config.yaml
vocab_size: 2048
lr_head: 0.00374
warmup_steps: 200
MLP neurons of a small language model. Each row is named by its layer, matrix (up: input weights; down: output weights) and neuron, and shows model dimensions 112-207. Each number is 128 + 24 x the weight over its row's rms, rounded and kept within 0 to 255. Numbers have three digits each.
After each neuron's rows, "fires on" lists the tokens most often at its 100 highest values on Wikipedia text that the model never trained on.

L4.up732:124154157146114106140107142149135161108159131124165129170117125127095108099132172118141083134117152109164152150120139161121100132147128130155113090121140131151115113121139113158132096131122148116120179154065125129123143106149118125177095141155159154129132088132091130125121121108180165169
L4.down732:135147104117131130134119136122110157094102155111104121134091167143143093134114119104149130107144134115137102135110133119105132103104131139155136145114085125109131120148117110107160099075092131160136146147134095148129120124136139113096148147118135116121106116160140204127141138081168152132
fires on: " dis", "ti", "ran", "ac"

L9.up717:082183099111120109132148149111149148119115152125147172147123073166137141104113108156159119154147129154144092110116150129102134101111103159133179149152120113136153130115180115156151138119109149204114111100138123145146146086107110123095128122126127116122142078113157114131136100146157078157
L9.down717:120091073095121157098084104129116093142128103147154151131139137122132149145166143140080126141126158132132150171133123169113119137139108143078109138149146097134120138099109122140114110124133151123125134100098154090163123119138140129149152112134127144104117126122091136124127143132154124133
fires on: " "

L9.up233:072124161129157142152114149122101125214165138148148105135134128131120105140151132105112145180130138154135165096135127157122155119142157109149093125142116105137110121124090157117139115173137149158089088116082118124119120136166113138143098127154161118141091182132103126115112122090141120130
L9.down233:134131146167115132092132165109138140116083139157116133124140131117101135102078103113095125141099107092104123171136159087085156116101140120106158077069134155115108174118151123119069136103150134086134138126165098125171149148122131120144159126112107120123133081114152082152130134136132141146
fires on: "s", "es", ":", " |", "ing", "e"

L9.up852:102143109117135172136080130165131191140122119128128144109147139148183080131087124126114068124121148154100138153113164140113191106139155122149082095100113146142162151138108138093123152106134117121111124124124144116171136182118143106180098089114125133130098112157095120133089128119175150121
L9.down852:128106188127028129137144159139107152168116146082118121151146095145122129121140120092136136121095099119105132161131124146118167120119126111050079133128097161129127153147115140130107095108120103110161111141130140108126125139141140130120161130178102149152076096095144120136079147132126095094
fires on: " |", " a", ":", " their"

L2.up45:211128091183142116098134114142124158178167102147137124126137126153107135115166155105137084119141083138127109116131160134120181095134143141156157152183141102137108120107150105135124073136153120110152136072143089137117143116152093105166111078126158121173164113104098152161139146152153132117
L2.down45:129110101156112125119125138099130109127154168161137102119108122129124131102098067118135118111127147110146166104100158169075086125140105134119100109128176132125120119097108134146136148117186131084182171108126127110136152133153151149124116139134138156135123108157113132120178170122145130138
fires on: " December", "art", "om", " November", " Paul", " September"

L7.up379:097150121161109125156140139138079154085130144140101148105109106148200122133108131050096094114123092108108198113157143156082112147105088113127107137129102140094118116116108126147130120109153131118133125168085140118114146107149118125116143126101145178114128154151147127145069147108142180089
L7.down379:142136155133137093133131090136136113109144141118146122153095165103156153128149139145128150121177146119138123157159123123150151093079070153106146096130159147107103146138081151112151165112124131098151125134119119074121085132123127104142100113124162135121158171085145087118173125120129158108
fires on: " a", "ic", "leg", " de", "tic", "ball"

L2.up646:123137110089141114142129126209157107127178108130194101165104139153094108113062061156148156150129117165107108168106161141123159130125114101178132155120119096143107103149134104146169135098146153120112086131113127168157122125100177133148124141116103112128140117146141149142086159132158094107
L2.down646:153150106141153121142130110099117110140123111136147165119120082066149181154149141113087124150161134105158119118109098125160159138133147136110121144112092147165115116119068104138141134138138149111083136130118132147111135153164112128105143101153122140118124132101112103103171135073161119165
fires on: ":", "us", "hi"

L2.up316:139133123114149157131082158141119126156143049128144108124141121109108152067119158156106123108149111104129100163133126122092131132084130110136133162150127109173178107163139142128103136129106106106129150106145160165110117136138121125112138127143114116144158115144132162164124140150159094143
L2.down316:120101110118110138142135150114141115149132131135107086134120117123101152148154126104143149095156114082146124089150119121134118101119158108104121106143156111126153108166125103096102129149099178157162147160179138166109116108132161114097166137143106123151162152088097141154143161131081079127
fires on: "in", " an", "w"

L3.up630:102108066151113119099165115137140116179110178196144096152129056114104110142139132125101107116092131143095156132134142121165114149139111132098156147123143133138101097138106163143106107098103150121129110117092152113088145126106140122127116133158158138137145141103133154122137096147146162158
L3.down630:107186133109144134134115105142166138169147118185081147084129109109133156107138151105153142116171111142090135082112108117216142097148129158131086119140103122135132127127085141120104118120149129156158124103120142125135095141138098128122160038138134112123113143125120111106135141078135133165
fires on: "ed", "d", "red", "um", "ted"

L4.up417:060109139118127103111122160151123121087112117121128085132171161157170116138093104154104114141139140147112114125153142108127155128135101118141141109122130123124145151191156128178108112139178125158116149087108107134133110130137118108110114142119137111163125164151115128194173087129124128146
L4.down417:094113112090116114123104073114158110181107150152093119149112152114155150142104171119164131052135117156135109154128131153133145115127165128145150120145117130178119108128119126126163098135157115143133147152148122137149113172141117112105138140137151117112072144150165120140079098086111119180
fires on: "e", " to", "ight", "th", "o", "I"

L3.up293:102124133166115136160110138148139129134097121139110109123136153098145123138141110161160113136125107140101106130117053162060113118117145140112097183106095150110141079141144157117174137103147144135113125104150176170149130099110143139130150126109163120112141154136131104157114115112136140145
L3.down293:159106133107139132169125157124133092098164112142123166173124122138118145119126162068140119126135131135135095137172134112130148128075129144096136085107162164130134135121152141101130131166084095157099129125086089119099144163135124109104162152101093128115129120111109161111107152133134128141
fires on: "ra", "g", "me", "k", "ga", "ic"

L9.up84:113130140154166133142142100103082119127163155146096144078127069101093142108137157072106095129124131118119151122153182085119145165136118152127152110155096158120138109177133148144146112093112149150191123104099133095138126164118144103088167138151133130178124097113140176119114139151122145124
L9.down84:100127098167132108160112129149151135108156131167143107098144125115154100156127113141124133101132136115141145143113152122116092098103089132109130170112125087149124101123151191102130076132151141137133125189144192123151109115131138130102115088141127086151150132121109123145171146117111131164
fires on: "ed", "t", "or", "ter", " inter", "ver"

L4.up107:149061106127127119206087116154129171109087142121146129142166158157185128127167137122152108129088110131070110143154133133107120138109110125129127085101189123155110106115155122134144127122140132126106136132174129114143109099149098100102137094122122125123104164106129147147167122113142111186
L4.down107:135155110099127176162159093099078104139091137110141099108093121093132139157101128141128148140128135124133124130091124145125149109122137104183097170111130136100124134098105134113143141123141153129155104160125101163156126137136140103128121147139125124128129122121140134125128161138106137168
fires on: "o", "y", "i", "ham", "ai"

L2.up89:115117093125088130115146127100075106139156107170102152148117127096102124125149135168123129137116109090143128157128141153145162179154138121135111147124154139136072144156141082167136101131101102102144123120103129137156109103118104163131130122118155151159087135149115126089129136132125191143
L2.down89:134154139102113102132136182109096130144143123156100135115100140138115102165134094150122118141150173110152147101162094153170127126140137105094111145074123119127172074139112150110101131105127116148180104104106121156151124100164109117144122095101088105115112122121114087130166142134161116119
fires on: "ed", "d", "ing", "ted", "ated", " Location"

L7.up785:130183102119147144154156111134121113165153123134089133102117149171128134104105157134141118118126120108128143131126133128113144142136076103099177110127149125120122112085118107150136084143138160155154131093091108131146151125103109102157115156113126154134105100123148147154139125126122115088
L7.down785:089069134092132096102129168130108102113124138126172162151123109148170161163173086150113149156131108158101097109115124115140152141147108146095125148120126105145116146120096115125148138106154130137079099119113111154141129165118149122133115121081070086126135144107096124086118177123143123112
fires on: " (", " ", " met", "im", "op"

L3.up45:109118146116105139134170086140128089132100096079153103123138126123127111098109091105141131102145174129110129116145091144134071150116153098191131137166133149086110129107136156149091144115174128110117152126134138162147131121103103102100149125116189122155117132089118117125136107118139114136
L3.down45:125135147109131146127101110121118175129125138149098131133111155107092104118155126134093164106103125124166108124101139099166139120109147153080156171134128120125161110146135113095150110123117130166140156136149142122120127123139133105158113110126104089145113146150109152186127158102136110080
fires on: " the", "ten", "st", " |", "c", " first"

L7.up314:178143121195105143147138087121164141093126149129135136128141123138096109115119142104143125096137133112136110145173145117124119127078109140124114165131147133125151128116137132126173127135116135097102099159132093164133148106107113136131149105149122083136133143141098166111141146117131169100
L7.down314:095125140179098035170116100139130148112116112170148082126090101131108131127152129115115131129087135114148162145119149121159118109119126141107169111163087110150137112130109137107127131142162157131150147114125155139142113150104145182142109149107129091129143111173123114143166149111105112145
fires on: "t", "d", "ha", "re", "-", "or"

L2.up628:152136132120153154143094114152095138142114124172116135113112057162175098094115088114073110124157086105097147130100095161108114105115156107135153091159144122123115117151113135128161111127157166111132142148104148082113136138177126120080123112121140151122144118114134086076135125161163130098
L2.down628:131114132107165105113098137100110092093101139124140128142149171176153088093133141107088169114163150115086123109117081122114158155143123136123138098134146161164173113134135102145136118147101177084120139112142122123154124095163153116134108149147157178123125156110128093089114095134098097096
fires on: "ic", "í", "á"

L7.up405:115121168101124108136158140125134106127108084141136121121117109081140118121138141148172125127148075133150100103140161090190142077146184105153122084110142143121143108188116073104131136118125135137136137136148154108135127132123136102170105100089130127104150136132148082159168108139121083104
L7.down405:105123092101101127140089126150129095140101120126155157152101164091136119096157127105131138084165129127123131174147151130118132106114094094128154106149151075154124093122114092160126124165136119130144183138097129083133121096119122166138108122146137131168172128155162133143098159123125193112
fires on: "w", "am", "at", "tra", "re", "ri"

L4.up70:126123189143124156157114078092084147072120136157141135153152125106147110147094186119108125129109099164077126141130127123134100108091144135101148062139113121145181109097116153138150115151166143123128144149120121146139096140084152133126125140083134160136128098127135147154116137117116133158
L4.down70:123121134136126143140153116108154124136098105111173105112115130124145127140138111174170120111138167138126166102116155141139158151142103168155121120096130139086149138153116159131149106092130140113141095110097155087094077078141101067199122160133117098126157149138102149101130102133160099109
fires on: "t", "y", " had", "e", "a", "m"

L3.up329:162113161117140106095133164136110117173121137136151132145149071161118105095133153116168111094143131138143117207125146187136131142145100126124116138142080146081115148104169132141155099130105142107132126126119125137129105074089154149100146116126088187152115145155114140109134166126110132114
L3.down329:136137099142126137126142143126133179172178080162123135087124103082084087134104150091113143119128135134171150128141145148141134151148148179144092140164118102182094134143136143123128166090127131158144145155138096136120114140120104114121134113106119166125109117153141145139102117104141138115
fires on: "us", "t", "tt", "les", "ot"

L4.up736:084178119114132141152103127119092119152096117167154102129102102128106127133147119156132100093125184156168097149080101128150161130158104100151162164167108148125123064130170184164113104136146119112162166098107098107154109113126133152132124119130079130116134142099124095145133067148147125143
L4.down736:141090119100109136115111154146139207088188123153169129129146122162114131140124128126179133083110141110129121125118125100155139143168180130124118120097103089151126141147107144108139081092115144069119132147144145157108172105118140093149131131122147101140130160131126122180126132143106118141
fires on: "el", "er", "ed", "in", "ce", "ri"

L2.up752:123122153130134136109131134133159119154087149134165158133116093113090137129125123153150103138129157143093102104129137194154136115112142142116122115157113109124085124145140151126087144097108099127135108119109114137122128121128142132091139148108097170163106116125115144147149137125180159133
L2.down752:117142148109161119106093121119131160168120160152117133100140144095101124147127147114132146092112183171153125149109132131080174062090123138103126151110130133128156109089167146128139122102130119111137128121135101117162137130153082091118127128129118150125105112120135134116092106130134113141
fires on: "th", "p", "ing", "ep", "mb", "aged"

L9.up710:165116150093137114177089092157155127148091141129119137106109175147101161106137116141136092120144105106146110139176112136148100128103148118137119135115107161116139068133144092146105096086130136137132163144171135128113130109137122122092144149147158097177134108174136125161107137153152098112
L9.down710:092124148102121085164107128108098138123056130139106143129128131075124156141168101127132120138170133154121137127152148155146120125128102119113115156117160115100148143137150098075075164120161120174168110170133087158139150126188100108103120115124117126138122125149139188152117151171145110088
fires on: " an", "ho"

L7.up198:129110092135160136138119163156115122157124158133110134092129133114161177130104105090191109092166131117136143127115092120140120117116139174116094124159090108157112134140137134116077146163128124138138139134159096152104121130118153136122159092106100074101128124115092132137099120122176146187
L7.down198:135083091131150115131145157075129139074105109101141165146115138175093153101119158136097129173143100131147132126120158155134117120127145123163152116077100083093123107123171156135164146129108072079160142156123154127149113103116111093163138115106145160128085135087123143137215138142129152092
fires on: "s", "on", "ni", "es"

L9.up316:116139173134168106096137092137104135160082133123115133165115120129161167103091131137123109145115147102169138140123148089131118128159152137156122100126111102120105136130144114152135116110158111114174126109118132112177156129097154106130161114131159080152117124144107108114157155162188123171
L9.down316:161130081124148092111159118147137111122122151120140142115097132168096120110134155132126136139163092095137128196133140133116121101116082078142117147137136104177117148134118122097109117132077124126118145160172112125115167117111099118108114140178114120145102137139164104100143138130144166099
fires on: "s", "ver", "r", "t"

L3.up508:113159135187085134114159125181074139151130145094140103148127099122130129145129144133164132115130128168106133123129120105106138098101146115111107125121146128095139104129130130083126147139133178137144107112114111123112077125144107119133127136072094076135187136129148065088138141112130122135
L3.down508:125129159125117096131107172152113149146105091147163151135083123116122130157087164086176148175087143128139112148119061124148159095132179140152123106119130099170098134169122145166153128147084095136110102130138138112107153124120124100105146182110117131116138126102169162114113119127105158122
fires on: "ant", "ic", "ing", " home", "me", "ance"

L7.up47:138118135137106135139151112129102127113095099128117128111109124157147191144155176115131124145123139086102137129125099144145118090163150110117122133137113084110132151151153109171131119111117133126200105122138080108097171139149157147101159077128104123154155151131079102128109117103130154126
L7.down47:151123084121114144127121139130173138105131117180110133130145112129098105160099120121096086137159115167125126130110142108032113167126138152122159149122091154182099139120144134157124160111149110157067148110126119149141136116116108084117124168099108142143111135139132161124138134138129122160
fires on: "ri", "le", "th", "h", "s", "re"

L3.up502:126146118105088124174160097125148102104102142163081167140130086119136098146116128115161096151125089132157181142111128132133106125148146110111135155165121112116127098117115123147156095136111119114094113155135093121096106102146121111089117110084174154110136112148158117122179136138132080116
L3.down502:129126124162136101115180120091125118127138131119143124127105142165133108127141111092127105111165103156112129140151120156148098132119133101156167152104132141096184111128113149143115129144078147148085125126091105143191119161138161138109139142156102133127113131156167113125106127131083082147
fires on: "h", "hy", "hu", "ic", "hi", "ha"

L3.up119:123115110134144082179112132123151159125133117155108153115096135099114118136111134121108168112163092145127143120119082126175161150134120144114102113142116139133106121165108130160120064167133118144135102140118157136140150133105138103109122114112130124106134120141142159135144115141094146155
L3.down119:170089106135154150138140111110153105119104140123130122141151132158160134133137144130150141107159145123100134095124099119106125147159121153125146108140169119124164124140124156122136117122130145123115087120162141101140100133165173129132127122103130161085107119087107115147106142151112123138
fires on: "il", "ic", "it", "e", "et"

L2.up353:126132145132117109136154126163104134119138133114158097168132125148118122136140110109148119112158147111118114125089140115097136132126125162067142107143164062112091156182108162110148126098120154131103108094134131103130122141144096083156147173108133135115110118151140108112130155134121100181
L2.down353:102154101126117147105161108164106070132142123102162119128142132079155116090165092163144137104146105130205156098176075135181159161133115115111159138127154121123118109144155133133128118116116117153140107157171097141145121121108139126101123128149139139144140165096116116162108093091128094148
fires on: "ing", "ous", "ough", "l", "ral"

L3.up659:125065168182133125133122174153105119094123123140134125125173111132105135126104118117095132135117090130130083163093125114131105153179118170093182131128133080130107100149147104122138107169161147090128165181131127133135107174168130132145119122120150099184131156123140139109156131098154108152
L3.down659:175181139091142152151172141111149077105108116106148137146088104118103095190137126123184149131120130141117136159097136110134125163100096137170137139151156136102149134117101136126133150101083134132135088093114125117153135080116101143131119146161142094118151065105117165143106117120145145140
fires on: "o", "ot", "a", "g", "i", "e"

L3.up768:158165159149140163126122105120118148139099168082140160182124162125082135147116105099148079164165160122123148103153139137117120120116126139098136094109133119135141153157144105103104108106156097146108139139116108153090079079109123142099129098160104116129164141108111150156174121166121095099
L3.down768:097094127093103152162107131084133110169110134090169162119123098155184173136112148106116129149130103118121051127116124098096129104154155120111166118095086120111147118093156137115113123152190152112133126103163113115155123140152133171128097130149102135129123123175101092142102104156106137148
fires on: "d", "ment", "um", "tion", "iv", "na"

L2.up743:178140112072120156175111102161137112064113135090114146141121119135124115107079085147118142134141123148146142096090127154131121084121167127125152145140100127141132136138124117143165153141125130174161120089157138090146119154118121136137145183131098128111142137126178119108170144120150124119
L2.down743:113135119140136106123164117100141117153151154137170097100095092172157146136165131117116130103144129132143083145145095138161105118115139159106119138138151223132141150092107127144129115108154134133149108146154168144105086154134148134142082105111164118106073126106105113166152106140137137100
fires on: "us", "ri", "na", "e", "n", "ur"

L4.up51:124133168113130150149135079109128099136123109168129150111121146152095143103108099165065079139123119101133071113126090125106143101091151154110137136124090164162120184108132109131132103135123136108122113154155144126119142133166153118117143122143149091208150135161150124105141126097167116129
L4.down51:109135112113135124146175074149159136098118155135145086104144163144159139111111117131154130098131104116137115137095144120120114116094113084132125141130118168170166125121094086112158107144147147122178117127129117141149138134113097120095148159134087165098124158139149163137179154127153117118
fires on: "s", "c", "t", "y", "ce", "n"

L2.up692:099144115147147124108146130160150134168136110135099158112131147135066111148095142126094138141125147145109151164131152151155163109131133144142149095139199118090107148124157139112139102118134137098143118163123127128071119116112121117135042134131122090123136107173106113104143135088127130130
L2.down692:121105163098087141135146114116199127136083092119152137115171123127094145146118208087135113120119145147117147159110122140126136140146107125132125142093166153096082122151138123091127109112109136127144135126159127089134124130130168162100119099137098108130136132196136114110104099152123131130
fires on: "===", "F", "av", "iv"

L2.up88:092075100155125132132143126117144109163118159161120112145162118096121160110125150133098105145141097129100154117089158125117125131124127121101136123151122102111125115138086173102122173102141152153097155106128127116165150120119082109172105131125153120114185117145127122143138128101184109109
L2.down88:164094114124159179110106147138136069132110133078123117129094100147130159131137107158115124115149137167141136126136143174102086120157167155139150153139159169118121134138127119139141114135112108111121124126086114149149138146094112152079096130129132105152086130146140160128100119158122139131
fires on: "I", "er", "la", "ar", " Force", "art"

L2.up314:154125143108136105088116115113161097110122121130109118110109113182143136127114130152209088172094126126134137154121127096079070163139081129099094144104114153125125093126159135131133127090136122130132126118148120111127134160120122124098110131103123095134127132131095140126112092174143127175
L2.down314:123129111115120091083102146138107140129117126134122068145144095153101156133127130118145153131127099148080100120129189101135158121116149094160159154131133123119146138083159119137188141152129130127147099191115087170111125172134122157091139157113151122144144164118184094149130098148148104113
fires on: "r", "n", " R", "ron", " L"

L2.up662:111166147124155105091116140157151132207130158156105134107120085096127119148121144126106106142100083153115125142122163101123127118132099152102113081160176119125122144118132164145092125126106123145113110153128143143105131114075129152137117140109123089160113156171123138125115133119123163171
L2.down662:109136097114210089134112071138188104109123101153175114135194102138118188095123120092117119140171153145144154109139092104155122132161111151086142172122154149173141096103094129130140163146099114146136138120130138136108128152101121115104146124132117129129163148146113117089128100123160133154
fires on: "ed", "es", "ance", "um", "ion"

L4.up657:138162141099132137147120095159144136135133131105155104112088136136104140143097156175125124130111071153153103113122145148134121133134123095125098127113105151145136104096132156135153136101152117147118064169134130144150114148102123123153139077168125115150118082151114158165141113144153135116
L4.down657:135115086133147140120151156133140114139128134154129148138128158074128165144100121083144148112113141089154111110142144111134152106139167170108134133131138143139092177195072104125079104157090136137112164109131142104110160137165143132096154128100166128094152142158081119120133136090124103153
fires on: "th", "ist", "id", "w", "us", "et"

L4.up611:154122128109077167116093146101136149141124140130094112167148129133120098119118124132115135124141102122155114123155127126125147102162166132122152140124123132084122119085146110160114132153118128132127120131149097131121127146153114125107091152112142102115096116199165128155156117053137148131
L4.down611:077129129110135153189124151125167104131148114135149131105099096149105130115126124138163109107122160154081107126125109156121137133134102098152133140125122146093137106131103141132125123112192113121139113102140128155120148167142120103115070124102149133113137134134061149129142094163131125105
fires on: "us", "ov", "ri", "ra", "ur", "ran"

L7.up201:154153166123126177082139099124100101110138123111116133150143139120105072099128103123168120129117138143107167115151142138154131151139090119111116146173123192111168118135118133114097094137148118090118150130141139132131094147132095146133130117126183139129141129128165155136115131122124140160
L7.down201:087096144127144142163115163167116135134176184137103152109112114130156109122125154125094127133133114074134093108139106130077109116142157138095131113115115128154130153131105127128112169163130154116137131122116081135139135113107148110136127116136057119140173093131110092173132119089129167106
fires on: "t", "um", "al", "na", "at", "g"

L7.up53:156111079155075145093081142123158150133147067157113101098136126144125109135141146144140117119118149124137124139143147124106136116120119150099129127130105141116091121161110157136115121135103096127090152158167115114065097133148134105140137096159143117147127130123173140164169141153148149127
L7.down53:088135107131091104142155143117145133119063116124117125107100120104143112097147145149181109117141131144150114129138138086151092134110117103144125097138121123149150125131103143149151122090120139127111120101133106166145131156110109115115124114111117131124188114106158159159185088085135135119
fires on: "ce", "o", "la", "er", "y", "om"

L3.up407:145105113147113118143106129095130152086137114099133140160118174159110155111164139111103153118150125096093102162100078123104119134107141098140103120182128115155133155174135094134161160118162117133138092113140111122113102095162142165080111116100120148139142125116136170160138147091112104131
L3.down407:139138123120134140139115076128142119143123156125099126112195128099167131095116121132097136143100151105168094127123115128086104131136129146090130126145120117110118147165117151115107132166157156162152123106160199184106141107115133126116193148160119160102068118101152111102112121102106149173
fires on: "po", "n", "e", "b", "y"

L4.up831:141106114170098130168138094175112130152145156191154103113136114165160127077120141153119102118111166182069161139133113129146133141106158134127062125122101107124143160134127101100093142132139147135158117126139090083136187136171150134106123125112128142140139141094164140091168116111153117132
L4.down831:104163149091145183109100114124094139114122123137121086125077160133148110089137121086101139141176146111177140098106125110131162162116122123126127127145145191137144146136097073116158084148143131124110123165149090112153145113137144129141156146126120104145152113145130107099126137143132118140
fires on: "ical", "ic", "ous", "al", "ish", " or"

L4.up84:113136132128086103151139112101112118141147125102111127123144169173109146103141136101130141121141161088099120124147129097132127111088128095142094127096106101144154095148169136132151120157134142083155108154101147107182166106133106167115145131148130136148120152128135170170114144068123122128
L4.down84:104177123171106114132084081098146156134084128117144107161131094121156132096113138105131133135167140134159128159138150178085131137137122100158126133117127119142109147151162120140130130162152155124104136106128134143115114107119151141115126166118093127154144109121123107137167153159141155123
fires on: "n", "na", "ni", "y", "ph", "c"

L7.up541:092145126134126139139135141103148143153123097108128130127111130148135127107131162119133113160106128121145121131164125136119134084107151137083172170137161132147130177089115106141074139131177133147163135113141118109109157086164112145191124116112137120126120114135149127086151113108122147105
L7.down541:143157149160130126152129100134119144110148151136119134147126144147165110134071129105116106050172129140116098083145063132091124150105132141122154136166134124145137133110104188142129099108157130095086152107118107152142102120127117122116108182110177187142114143121154128172119120145112108117
fires on: "s", "c", "f"

L2.up892:154133155138133090120082185151097102101104118116136175150150146110146071098115136156107106116117092122114158145108112153115088144119115136150119179186086191121096134093142174117111117119139133131104144110119133123134162142097135092130129138129124165103150117150109158134123155141140142153
L2.down892:100121079113106107136152154162086109109115123132124106145116118116125144156094114091106147138135140106162141132159115188135138095112145129139122134148168085110152113152118104122088137143078129117138134147146152122122126134110112089131098151134137152134135111140138179137071083100071124097
fires on: " an", "lo", "a", "ult", "the"

L9.up577:187110136145141105123122164151144208146119119113114110103116135126162114128123105113131095139126153127125145134150171114116185099119112166145119111106149111145160135150132146119186113119187141118129159143144117112131154163136154097129164126074138174124142156138152129101118105118123157111
L9.down577:141129141158140128167170115101107101148112141117122124127122157137106134149128122156113130118116175122156148124137071186124136167145121084116144142127149107163134132123136120124155093157113094144093082122119144119105146113153105109119105098149114107108124113095143179128144125125154112139
fires on: " comp", " ma", " p", "ic"

L2.up586:134120115106111101124154126103068090122174111126063148144138128109148166088128136135111123115134134094131090098137127118122142103098129101167113145172166140100129110155144153141129114129117125111136106121100112131094197088139107125137144127120148067131121134122125126157131150179147115144
L2.down586:141129105162168147135102148108198132138081134110156119120190140140154188126167084122126123110100137107099132118120133133118109118176146129104103093139121173133135120111109112130157169146149127157128125176163117117114127110134137131106137146107148130142110147134122143133110146140092083122
fires on: " an", " German", " part", "leg", " award", " Roman"

L7.up87:084082147100128140140128057087118139122131136160084147072117116116065126160122170142120183154128115137092119186138106110136139115116149103106122162126135119125097136111109124111131108102127161128117116143132128141122125131152103164170152169071105140187131146129138121117166109055124116112
L7.down87:137127115147153154126153141170174206131146131102140117118121111117119121099131128095161083148104160106161150096139113148120120134139089128143104148112106151093164083110111139129115120139175123136171124149135137147130086106125112095130069143123121135102122117137127177141177126136120167119
fires on: "t", "d", "mon", "ar", "y", "e"

L3.up844:129103133107129114161094089122104100128112149132109160109132120135125110160115120108120170113117122128144101121103122134108146184149115147108111145150133116124136141104175163153123113110146132135101097124126128121145090093106145108138131111110104126148138128167135107114146132146101192131
L3.down844:140104093143126145094116131166111174122153124142157147057132092163109109127153139156111132132108120098108142192152115146122114149149096067133110130120138114174102136144144101069108082157132134136116121117133118131143172111143102152089115114133111138130116161111106112164170132118142095106
fires on: "st", "te", "ly", "ed", "-", "er"

L3.up344:120118111091114099115112093154122147125157140129189145123109087141102133147112154116143133115132095113095106074170097109105151123087177098130132191157155140125169126124136107127178124157150148119156112134128133132141147122152146134156144093112097126132086111155140177084147142108130174116
L3.down344:098149109138141177151128156131091090152162145078119108145120150108102139145126133139142116127134101151102081132150114137116168109099114143171188128136112070105111145081130127137098104149124126140123107112124113124156151140136099092086142140121104146109120119124124132118113138148140132111
fires on: " |", "mm", " up", "ight", "p", "m"

L4.up599:107120108163124106132123150112099156139126101158139128135100120132111120168163031143144152077142101145170145136142067108081178099122125083122118161161163128138125120102132130150119099075155149124135108128094112108142129104151152102132146113128107113115103112128090108110153141140075074141
L4.down599:176116139081147131110107131163131115092171133155165121125149190172143117142127150154121111113098153105080154091137130123157099125118142127126164143090148141112155114159152142098140166160118097070180154159129161121175140107143124122129077141138088120121128093141105107129134134126113117096
fires on: "ur", " of", "al", "er", "ri", "an"

L3.up230:100130104144088123138169099154097117134151118124157095168139124133119096116160103073120142100166115118131134165140149124165158128102123134108141137106104143127117072123167114157131092116075136107137111115145138159126132087099110125107120103118133115121135158141142123105112158094130149133
L3.down230:131149134159139141101099134122127115154120112130121162117105125111131167125101152127144155109134146141194153135114080131140179152164116132146163116115096115148105174120122141112151112103151079103092083141091107108110124171144118101092113158107117140105150123137140132136116087115183154113
fires on: "us", "hi", "ous", "ma", "le"

L3.up451:133119101094130097127120114100098116131104207173109114138158157110119125108107109157164099117161118167120171140127129101096045120110133097109106122109108138136092122156151103130155118114171125109140133144104139143097119108102135139158132123150159102097137119150160162138122112138158106143
L3.down451:122185137130128139133169140143132113157146112116151121100060178096111135161092084083134185116156133136164089123112079147143152117122122118159163101134135146104156140118137122121127115127085140155104115121102148161152131165145174162125123113101151138131104128133096145159168148103126122137
fires on: "op", "hy", "ip", "et"

L3.up750:118125128156135124151134126091123152103116115126132100164131143129131139103134124115145084089107134175131103145135160142131120162091158145130098164089084140159139101133112102102132151173139139116169128133129113119188106162119131130136115161095160159126127145098141117176111109129130177110
L3.down750:168135131167111113141104108132165106144112113126150109159156082145104106124117196114163131118165115115116158133106150156095131122108161136121137107132144097148123142117089141079127115134134136108130133120103126105166109164136154110169134107114095135187092122181093072106141118110116111070
fires on: "t", "e", "ne", "ni", "d", "n"